Weights of a small GPT-style language model, trained from scratch on English Wikipedia.
Architecture: learned positions, tied embeddings.
MLP neurons of a small language model. Each row is named by its layer, matrix (down: output weights) and neuron, and shows model dimensions 256-383. Each number is 500 + 40 x the weight over its row's rms, rounded and kept within 0 to 999. Numbers have three digits each.
A block is one neuron, or neurons of one layer that tend to fire together. After each block is what it responds to, as a language model described it from the Wikipedia text at the highest values.

L11.down125:436478487554517407425460493500513432530485513487454553502449518521519477440521477500546529502493483510536516513463444405478509511513500635505538510522489475515511489507517494488554527516517398483469438503455454544538463465486517537551545464488509485508561499532490514478529527559506483451419483530471499530550473453449418467474557492536468446481497511486502553492469473539499463522522
L11.down202:456503500528461542461463491558482419486458534449486561457501514565464456531461473459505527523428521537525556487519483572353503461507560526458564528512510494538554501487490555531536529508507547469523454579515526494486478545542614537468491411419464505536564515479472499480507505454534552513545502473559526537541559503541510510493496555513472547574478467497443486482492455503488471550405
L11.down792:497564494502458483525508414507544527489521466506530472538442504513507487526482425542447533538509462478536481508491441524504406473504564467537532507517582443566453508534514541529520505557534437457576550515517517593490436559508469498506442576465542462541458517563477485531400536511511523453580510516419430451420498457468523531496510485489503546511501509526463502517500451453542439437499
L11.down858:446520557476397470515475444498563446503526560477472486512468539547567468530515510519524483447530472475572482467497493549512504487509478545457514485491483502447538513563519552534530525563476558396520524513477484472525519511503468528536468473504433528427494587490495478483611487571473510449429452508579402519550607595508461451550503587524401453507445495431471474499481565503545474505428
L11.down881:517428531495460572501461475502531506473454577444467551522469520530552373504547501498495451492486497559570481494517472452520464518474497539513514429526507500503519521525484521466514544470496567450466502509503492510508492476492480497527466521482426421507507464527407512516462544475561510474521504517499471510524505513554543478460479514447516475534460514506524513453471499453548477481472
L11.down890:591506501500411499517467496452474485469448509474529521432540556495519472434441443520451507542500603515491551491478434527511503540462573485550507471525485479553517439466545490509487473524496514468572521479442466579498483448552474477545476508504462501546485550408475454493523476532458486436495528516532557522530553524481466486518480441440461562514454491458458504553423580482417505500526
L11.down1049:527468513507533583489463432515526421495458503509516489468502500577523459462493488470480508451453535477542627476501529510464466498540494518454522473538446508464472429468482500538493537466552453559474544555483484524507541481464540491517449513516564537491476484443505504587499521499564502477467540516523514523535431511495546452550535458428450517531471461523481534501549539465575460550515
L11.down1359:619477504521532518506499548473479520508522478575457548506545485480480544500525541541489489420471563527487545586504607519543516480553497458438507444569510561489521492544546425486522469427489531530451450523536478480461581467514420500498552451595458579460492473440547429488512419550467516511512514467485466470480417530466498514484458444427526462516461526477499553491473459400521494435504
Description: Space before date numbers

L10.down1405:444465552499516439486488492461487592574555507546436521528504485522530467441507423447512485496497469545495476473478461470478496446475498482473537477516496504518505527465464513486458499505482551518524549487544432534529449457547445435514495497591491519512529497543585479465480466446497522461574525600561454438465514481502526589490532456459438573494494510549580547545552483466491519525466
Description: Digits inside large numbers

L11.down70:511458492579519514512456532567485521436471463520520444480472481437483526513477552516510452463523569513551551509507463483488520503552497518432475534455558523562480531484552446529497475515472510525493518545526514535529441529514452516540451463553525528531505496492575389566487558529543492527519479492543510504536523492474512525539485476517514475425569530508495514534492521522528537602475
L11.down379:495554557513481512485443546538530548516505528514541456518410567486484478446453485493576524506477467497505445471551508488525511489569451495517556548511542522447432596486515469487515548516489494467503429481522481487599494560507517495472512526536558549494463559481534478569507513449555528532476480465537502479450495509478551582500516512527534502539510477480531456485527499517530499625502
L11.down432:496478563536494462456483527512478499429480495462488502525495540510547464532602523528530516464513530468534510501482459517503503488459505551503487477526477546438451567506473516488519553484483515540415501566454518515486452417449450497485497504491496475527471580483520475496496494441470538468479471496511465445464486510448547428492486510445515514543465487440440508537563534474520497467524
L11.down537:517502529535510455487447461512497443487499531477504402452582572485509514490464531490521525508484454483578486382467518479466425455494554498505532474425537511447481471488499540477463525480490463484484503559495518599483489540488534479492589550445480555461536527512488461548553421494470475506492460590461522533480543517554549435495479462486532486453510499505444496422516492510481521475459
L11.down686:511520484497562514530468514495490529462466492474503520418503484538505437506528515517546508467523479503506563519454505505459500469478466493566466553457544504548514511466548507465429513537485486547481448557548516504418497488512516472553493536462515521485489517515490441535510498495523516549513488530518481513534506504522538518452498477517515494516548508521514490541554500519487504610483
L11.down743:546530509527530517496513564513507517478490493516484492527497503517539525458490482447535430529566507520473554457466523482464547516537479477534517563516555463412505470473463563481448526530459528452520474507489539527490397506528503531488481494510456503484514529516523388487528503520493487546471475456493513453471544493545505478528533534512493464486523506515437540497532545503481521648488
L11.down899:521584523512485550472540480534510533509514455507498499478470515535492457459551547496500500492533430496538516424442499464572517515553436523521481570503555513471489491454525527456514537475484538509498516493515501507563464553451556558575490508500560520491465514543482530600534481535547485504453465522492498495453483437443505512498514520526504489494454527544460528511454547482529442656464
L11.down954:487476520525557463453480533529531553499484452467544489502515582486471497512477510478455474483451476465443551547514486524523529538497476493498537505497439556472406545529535506471542548482472517549580423507507605508501509484506467459498513524486555582503582520527447457522496483488479482535523479522518518613545453468481536576467583436484589434532520541515505514506503476506447557561520
Description: Opening punctuation mid-sentence

L5.down277:551446550497451508522533462459473489518502576444496533516537549486567519508471422508430517486491494514589527586500446534415478548545513460489547443507469488495514500527494418496506563432409538390402463473546493480499518531505540509549455546518474457466540557481489518432487507465554521527526495455480564563549465493545490560498458550462553519475535491518497528539459512459516519506478
L5.down382:491501454572507527503474511558508542590499467500470455507527532512493543542483379511486518414502484450431541464535472536472507513473578530459571478408471480450442462496494537578510440473558513519467543454499432507561513489405484490530451458454532443442447437522493558474461504494503530452458429505478488571449495523499536479464502466519533476521487432505513447486463433502480467494518
L5.down388:510461479498527493491538553516447503402439462501520446424509508519439526523491544442494499494489541505563414474492537504473508498408498490481497503458493547523554538524511538516475520486547515489519559438521568531526520486501483500464598446472553502489451480524602490452507436558484468482515496456486525618565571534420513495497511499500523500496465439441507465540525509568468524497513
L5.down500:504519477505489490490541458608508533548437458565601428557536467547499504509534510469497544519463540509430515506492513575486453499488536514525421471482492481438426503555491498533542537475552507534507586447481468529508484446450501451450512497526440530486460496505532517463469453510504546486420444532422521480411530501555475500491498437500511513510442452427591536512462425517417447488463
L5.down516:486532379502488514483462395482484513558457559433534514449516548457567475498522480524483471486425565508494545519465539495488418537444520522493522544438588469486538490564513466479492469521424536474454541537471515403477472499500481507447545553488526487490448550463450453472553466542452473556561472481455562541547469483488495508495587512525499552528530513501475527604495517520402531501503
L5.down676:537517443505484512426569514538473500470468495481569469533473422482526562512469502459513466460503410556507489468522470553432413555513500466449451522491461528433568518493544500447498501487495491497490480510453517498491477471530523464582519487557583532528493459523546464526500503422515459514468517483522449527572552474469515415543526579463442497515533463433515470459476482506571482540457
L5.down972:533509525482490508530510512557511541480525464528479480497472464469487520435497537486541452485477481510533443487513512496498574465536535527481528523519471485543494483470481508486540440512462482527448509434533583486511486580504496495506461499446521495524479513524477514542523385559468485492475557541539553523457528428482468535470560531435519449464482520528509537506498411548431524531512
L5.down1330:545536542540464495480494439544543495603452458504535421492544446499394487481464474506469588483461511483517472472536498519531486556520562528504592457498457458532470526569502402545559508431489553470483480449506544488516504533514493536448515512570508558416541406509534488483477467548484469492535520467476524522427474539441456477504485517384492503435526479470569532508573566485494476493501
Description: Day slot after month

L5.down42:552517496477459510461501596554537512518417511475496493556433481490490553420416475395441465543484472468471485504538466522447529470501445510449442544466531466537524541499485528554500458529508512516444495520488501495464546459505462511560527469507546517522505560457485559428518490565435497480468514489527498546555492538532528472506496538412498478454532516473425453434524496500566453495456
L5.down471:559529521484518492513507585457519471484566512483483514520495423463538562452412525499416525549530510464479557522446524520573469451492493473523439461540543524482430459450509505470502443526512533475467359518469483432463564434560442512449541484538479553503433465425478418442546476480471439495566550456573488495553490460492505444460502447463477494478527558464485453479506444511493454495509
L5.down779:503490548504525496494534551516493459516505413499545497522563491419510500539537557472559583513574400499508519455507452570553499416541494503494515492466499486471533507542451466523475447459569504467502451486498523488518577551517449541540436508566478451530491476485552480497519476501513467414476470548569455498511450522431480474507472522513582489528449544522493475496519514498506469485532
L5.down814:476513513455530477501526558491492453507527522516549478486434467406442567552497478443537521502469418441479361578488467434475502534516481519527521566517502459560419485505505494487450566552543473550578476526545510511450525527477498523432562433455476522503492488486454531506480501514524447468491483473593526487481463513590527453557453538528473508491432439453455431458428444531515467489489
L5.down1011:539528568449462480524494517516482437492478519543437515522460475467509528483513480453443535564489507496493511624526524509441458546462473525491490465510567470460493467452458526499467531640486491462439470556511535520452592518443450473521448544514509517532557536439565447599521472503520495499493427551450533484493484505508496475529493521396426461455487508509457520499497481467509435529494
L5.down1211:488479538486527478524489529497432453489471535544497473546480479556528565467489469532450454492586543519456579585507495488551460531470477539516416471562502509539484523482443532522474488505488469456501454532501458453513492484479500472463532442532429530541472478494561398483494508561470481478507515509516414519564444531443529426556502545464567482466546570463488484540420449573473471506518
L5.down1241:494529429485507478530476532463495441501580552497505474479572423573580519502431527495505543553546542604470547486570531574497478511420464525396515542481510461465477514524561582504470507521502454526564441521527539479457460533552496502506475478469513574460475555441460458509556457571489472495463427559503518502522495511461460499496484505444447498483448504440499516549500523440456463518405
L5.down1443:481479474536483557535542521530456497487540542586381516588539463515580443501461465513473469455529524421465580509623497506506505470443550528483611483567532543500495417500527535506498481540495529494469510475498461482515494586492447450474520477524487508444576524386502509466419533481545547491545520584485431519571512404481489482478506462381527488556535522489518515529506545561541410551513
Description: Opening quotation marks

L5.down45:469458485519489434520452497466505499498443518547439481499555435484502495441535547550416485549481598515507523497538455409486493461534479508543519485467515517521472535480446471430527483455422516486434532477408549471399417516519467525482492490538473482487485631481430554545561574484484482480502566556472533524471485467529550551528461456438500456485487525472586536482481422513514435497577
L5.down160:549531474462430501551482530450471533496513460540529522528462478451529496513495474514456490532505504499564506524564489465465440509554458490474471419521462560481450519467518537485496465536581550533514498564527554518532513481492605545478477474548493521516384518481482478497453521485439479493459465492562549504501560538529569514525546479492441490466540465510576437422526553446449454500472
L5.down374:421467490475571518458530550570484508474470503500496493548466487491581505495481525506495502501526490510449526502491539522573473548488541512574492484518486487537521544532481541539510506461403437488440493502490438503507545402487493518464535469479404520530499496542491523513493463546446466453419507480402512492527493466485487535525433531443473428465478574503531531483483486504559535504495
L5.down529:481454530533505488505527542560507536475481503490502433517475529565553468456488507461551510519496519508453580446433459505483515521513533498508582539484498460499505509486540425523490513533496449475538468513488532517617517456451513433506513380536496457492465518502510564534507478475454516530559474527397472512496608512455462507512501472450493482481488525562495513500513526514495450480508
L5.down857:471440527534458467519499485515491491509463504587543547526563488421596450494492469554500538479454535431489640578521479428456508494541496463566491464535475507498557496490536546472500499546488470500517443589510430510588420458434517537448497481556514551459406511508468529449502539485500532474503523520521481496447470501489551427473464511448491511535487534492537419521515532494518441476563
L5.down951:497482543482463557533399485539493534499492551460526547508423517524539489444402480513503482489470512482483487522479547456493567483513433444468531439580434508625533496508525490536514504519526493496495464514440450516491469521580503478435463518511456461473522524407526543578517551497443582498445496500491464508485486498526592530514507450419571428540479521505451539528489452569502521480526
L5.down1017:472480465581551530539487548443472481453480447558598537572497456473514492465476512520478566543505484463518503568491507510518517520506475460600476455488531586500503594488488497490489478519491571509508493486486512517530454427490547529474553504564441440523507572462495527450494580550550538505501481476558494498506506523532484523544459560494542506517482546503434516530428505530537491459547
L5.down1307:502494413507508482518419584546480466482441469444534536402514379476479497483530505481554426583488521488511539498468501501532443469517502546564462504532527476444535466454422500447538467453488483510482438597544536469505465483508494551484428495531466500478464519522493516469471519606547476523493574459510562500511498497461422527453503470522548461455516611478423447449536492526461463565513
Description: Clause and appositive connectors

L11.down130:480557583558535449535419546488575498516496464486446435489446486516513505479482464561539504452464504520535464509423514514578503552530521448531489532470521455507502537468526564518522436473588553535493539558400489439463473454511488569480445522540456460522479485530520474532418471502559452532514475547475560454473522527444530493482538506488541419457503485552545468493506437518510462525487
L11.down153:529513477573485526584528514462459527471476481494494463475558476518597479476461570427515560481570462471445545549494575490580540466519477507549441472511484559554499491493475503522458489463478476468392500518558452477482534553550481554470549460536433542490463547479487449445505479524468479508482443484504518450509442522465431391453465472513496553543517485516506532498484546514467547389536
L11.down182:454491466548477541497472466516487490557486533499497524475548497510524395488446492586511479439482517461504531546521598449457482434485479445441519517506492430554517486543487549527554510497517545516548454461474471487520550474478510485568492533465472472482572509566545561450442452478515519451488440417562527494516529533510495459530534493448500516500526499445520557495442487495542550497538
L11.down267:480535515530529542490480469532435542534504541508559498488465579515488497434478552538485497494505528493537504541452509550421509483491467479433455425410536528478425460513539562588556537409513451544502547495564453488541485512555444486445502500535499473478486523485435503433442479491534499483541522499522544506483412476433499455456498499496499533416480519553548480459453505466525560541464
L11.down466:484496455513522490526445497510506453495505459452483476430427535567535510547463504489455554437529530505484483529466511515500594427464614468507540546563551478451519505495498493557546480452497452497505519532488521537497522445532520556513505483493428503521424446509456493549488406489490484507454438564491493427450480442469505437483545549502452477498491518493544612495449503565573497478470
L11.down489:526486568527488547539446523545491469484462433542450460557510518563564486414483452471465433477493531526530467504551472489487475514557477475515510491549445443550492487529455470509509546520500522395470491570533523552586541531495453568557447566501519515534473497487496504567571583523515535460554447523445484464529509480487513500484467471514545481432580431455453508528509459460513501544460
L11.down1217:540431444476440583488432501531499468480459543530472524530490524438493512404470522478439420543573452511518522586463534448463559550537546457514524479522574530492505450467471530440436510529505525515445479512477505470495508537526533578500486544570449496547493451505474490473412526535528429485507463495435555442498487521498437459476527464494503522476547523482427553441491459489494466546539
L11.down1324:476515494512487493470482425439546473548525491534534533422455535471458497446508507494532539464492506478542417458487516467528539541555532488503462508474522545458503512509520510574495525497475501536550478425506505583517499512478432529522544487482555494479464584432556454526478413536502579502498478492552486557488534474484501529519469531560524432489572422468513531520559458517467432557525
Description: Digits inside years

L5.down54:492545475539524457541515488563479557482536579527441462452509525458517524546516524517541481544517560530439500515513387428485447560488470481521503527500539476546496469507525476527532494580477428462543528555446483566517543562456528518498542589449474469466501522502484537530508421526486524459486466498471488540508544509458505543433535487526516464414506540416458540430490454514480511557548
L5.down74:515504526504490623483564555552454544457488516461418510427459505467530450494521498558440457458522508451519473483490420480540498467487474504472535478496512547537552563519579501561490527577501525481527495481502547415540573496569495546491507517547537474503495516467485490447525457479529443531515500550484446564472474526427515570562552470557499498446435500540418530471480528520523477517517
L5.down176:561464581537393454522497487493554534482464511577540509488478539574481507458476502462446490548531543428479571520534501537511472503436565449523520491557474506454549469537524480477574497431532547483513545470459546479489493545472441431527510563590509467497481497501488520488470529523535464440523527517515536447537491594491537486467474531463540557480516526470525508528625553489552501545501
L5.down251:492514467493461621512463518516481504485456487593483470506439531543388503483450520453418552487456469491559471490545508581554494536476569497450550502522459581548484446522528469488528496479569524492544516515541448503492469535540448416541461527552557512544529483507520505508505506514510443526503539476556524574532477534445510473530513526452561502414505447406458562474521524519451503596548
L5.down418:522473500529450493559493553528516520492506506528485486431417529506472459472526516509594525451501515551496494524454538598515602545502547561510469474461491452545507430458540512501490538529509506471465498484534451553554514586458413536502498559502546571501574466540579505557562547570527519525522531487492520506525501566448488477512431499520460570481510480509485535588543560531525500512532
L5.down503:522535541534474439492527545514489501452527474529505552546527526534458496477447499492492480522500463483565455470487516510550470566525511475479540463494477534426452438517518513525502420496474531495477474453479537525532530509474447498479527481526522544494492424491561443536574425553397433468530517502561454547498471590456563502528495491513507548471519534488444543511510486545597523559459
L5.down614:471514549538513493444554503501577454509483459527565508506465482479465482593559477467498471474419517477483490511519501557491438569485486622497537534501491448537521478525494453562492493510414456409555478487554511539459544528408510528459556522525491520452438449511565536539496471493506461515527478592488536527448471465475526466518465508463527444510453443456594395475463473533520431554549
L5.down1188:543492501478524484525520491529471478489443518489506533547540479540493447431470491475566507589555446488518539522542523440485455534505469526546498496508539472454416406443479505418484486490486489497470500556534492537445549458527488523447486513439545484560480583466608485488599471561433440503553500464506521476524488495487529450503447508593486523467495559434481510507516531500511489529505
Description: Century digit in years

L10.down342:492493464563438464539497482514525408501560460555442537504510483456439449495507532487526496456483500450547573476509505528506503569462516542532455519457460479501495511426488477524481478575516525482528491419491533531491464437532389526413494518568487513524506558509485496532506532571505503466457493518546577487479494477434429529481566474524519538511490495525509538541431549515468520507524
Description: Year-initial digit "1"

L10.down240:499509477483486512533466547474503496509523476501494524497485471583466456499516433445440407497462525545498568538451456542424467468504498527552556485537536447554541456529582497545513541523541525545474427498554462488506474436415517522525468550559455519533479501500484521560513549483499524505506518494472506573543520497493448533533435503461479479554538486492553562401469502542476530516445
Description: Opening quotes, brackets, diacritics

L11.down201:471526405615434498478577515472497547497498510432530573455515508450446488505476496470510494453488475519490437442459549536499503501409580463524493381385508455475521474447452559533510515560526421534549544532518520509495462470479584547582512485515456521451458490523487543462519425513459548463527557517483502526543566399536549462502464544544497521513471524468493522539488534452497551587494
L11.down352:489533512548514586537530516550471560457552481480468454569462502544439505529466535494470550490473533443533541578448508555531547433485427484440526467445549455478497478496469475487462517457452588488500559460437468460437512560551524577554475541486526514530541529499477596484465476553508483434519486556504580528460461487515506519579488415487506523515490522587472534511507576456474551487469
L11.down374:456531458451453496510500519542505390330487595476510473561556476463505487522499448448483504482524520518492467543516520522446465565495532500487495429567522472515591454506482502542557489516520417495492497509524523513454452610491424466552442469513515497568573509445501546551539542528458464453557504514481595447540514459527544481553529539518565591434479481533492468494429547544541523591459
L11.down376:446506494484476508542497455516536504504518454500489481473452554486451535537496524469510458469511424484564482507402470581487496450477488505386527499478452412495502462492431571504530504468543562541490497474446449479505523529472512500534491463465504501464555519525508445499524526389577494489482558488527452573464460432541564514485519417487530466426450412522528520571525528523567515562485
L11.down505:483393452508460468604531496522536415472478583507526489498489520524482536504510488520484485509512463511504457489532486483433511546475514550444505504530509512439463513523492497511540473450479437464486520512466557458507492557508531519546476406517482513562494546442469496545510478593536439496462569482643507547523497521489506577537546517404571456440508431501557465508449514527497527664428
L11.down634:482574489506398462527528460549521394540445614445481506516492523502466522500452446490501542544480527548540492509499512568502496529449529477458424477433479466530565517451534506520521425484503494461475588528509475479483453544488508552527457513468479472504508505515483567457482515558499491501497571424543498488499516485470491510527583502551486440469451436513479492519452441476483519585497
L11.down1101:537477492402489559572471501495488502500599492490499562492527513484456448511574488495458482538545467452475551429523456521524532458467517508528487475434425483517482500556525497536468560468443471504510461521561482482513467479532494531442421584565436500499489506546532464500432442516456460483482474484471513514529536521525431568444482509478506553453516528499494588555496504538440518486497
L11.down1318:507456513424510440500514484449516490559489483502485523487496469514511508492472351581470419506478454570476455464470459583425484568498517537523485440473493487526491463532529440549546530506473460467528557489540502507541528569452558558468513499541537527435435488533476473519468477481419468495542457558505536396493451454545566484471417456482515495448495499551548558450556458510485465498482
Description: Mid-number separators and digits

L10.down498:459558558478557487544500434538468503543451528509471463478496516472461559498572503500509470486470536535480535505485491503439458491429535547414543489508501497526544483568481538483518484494493477505475482484468469493441489505475419489573535457495458454519486494605412480565492417490493495577487531488531425513470532499462541527496544581424550514504476536497480523490470533557503484505435
Description: Biographical descriptor phrases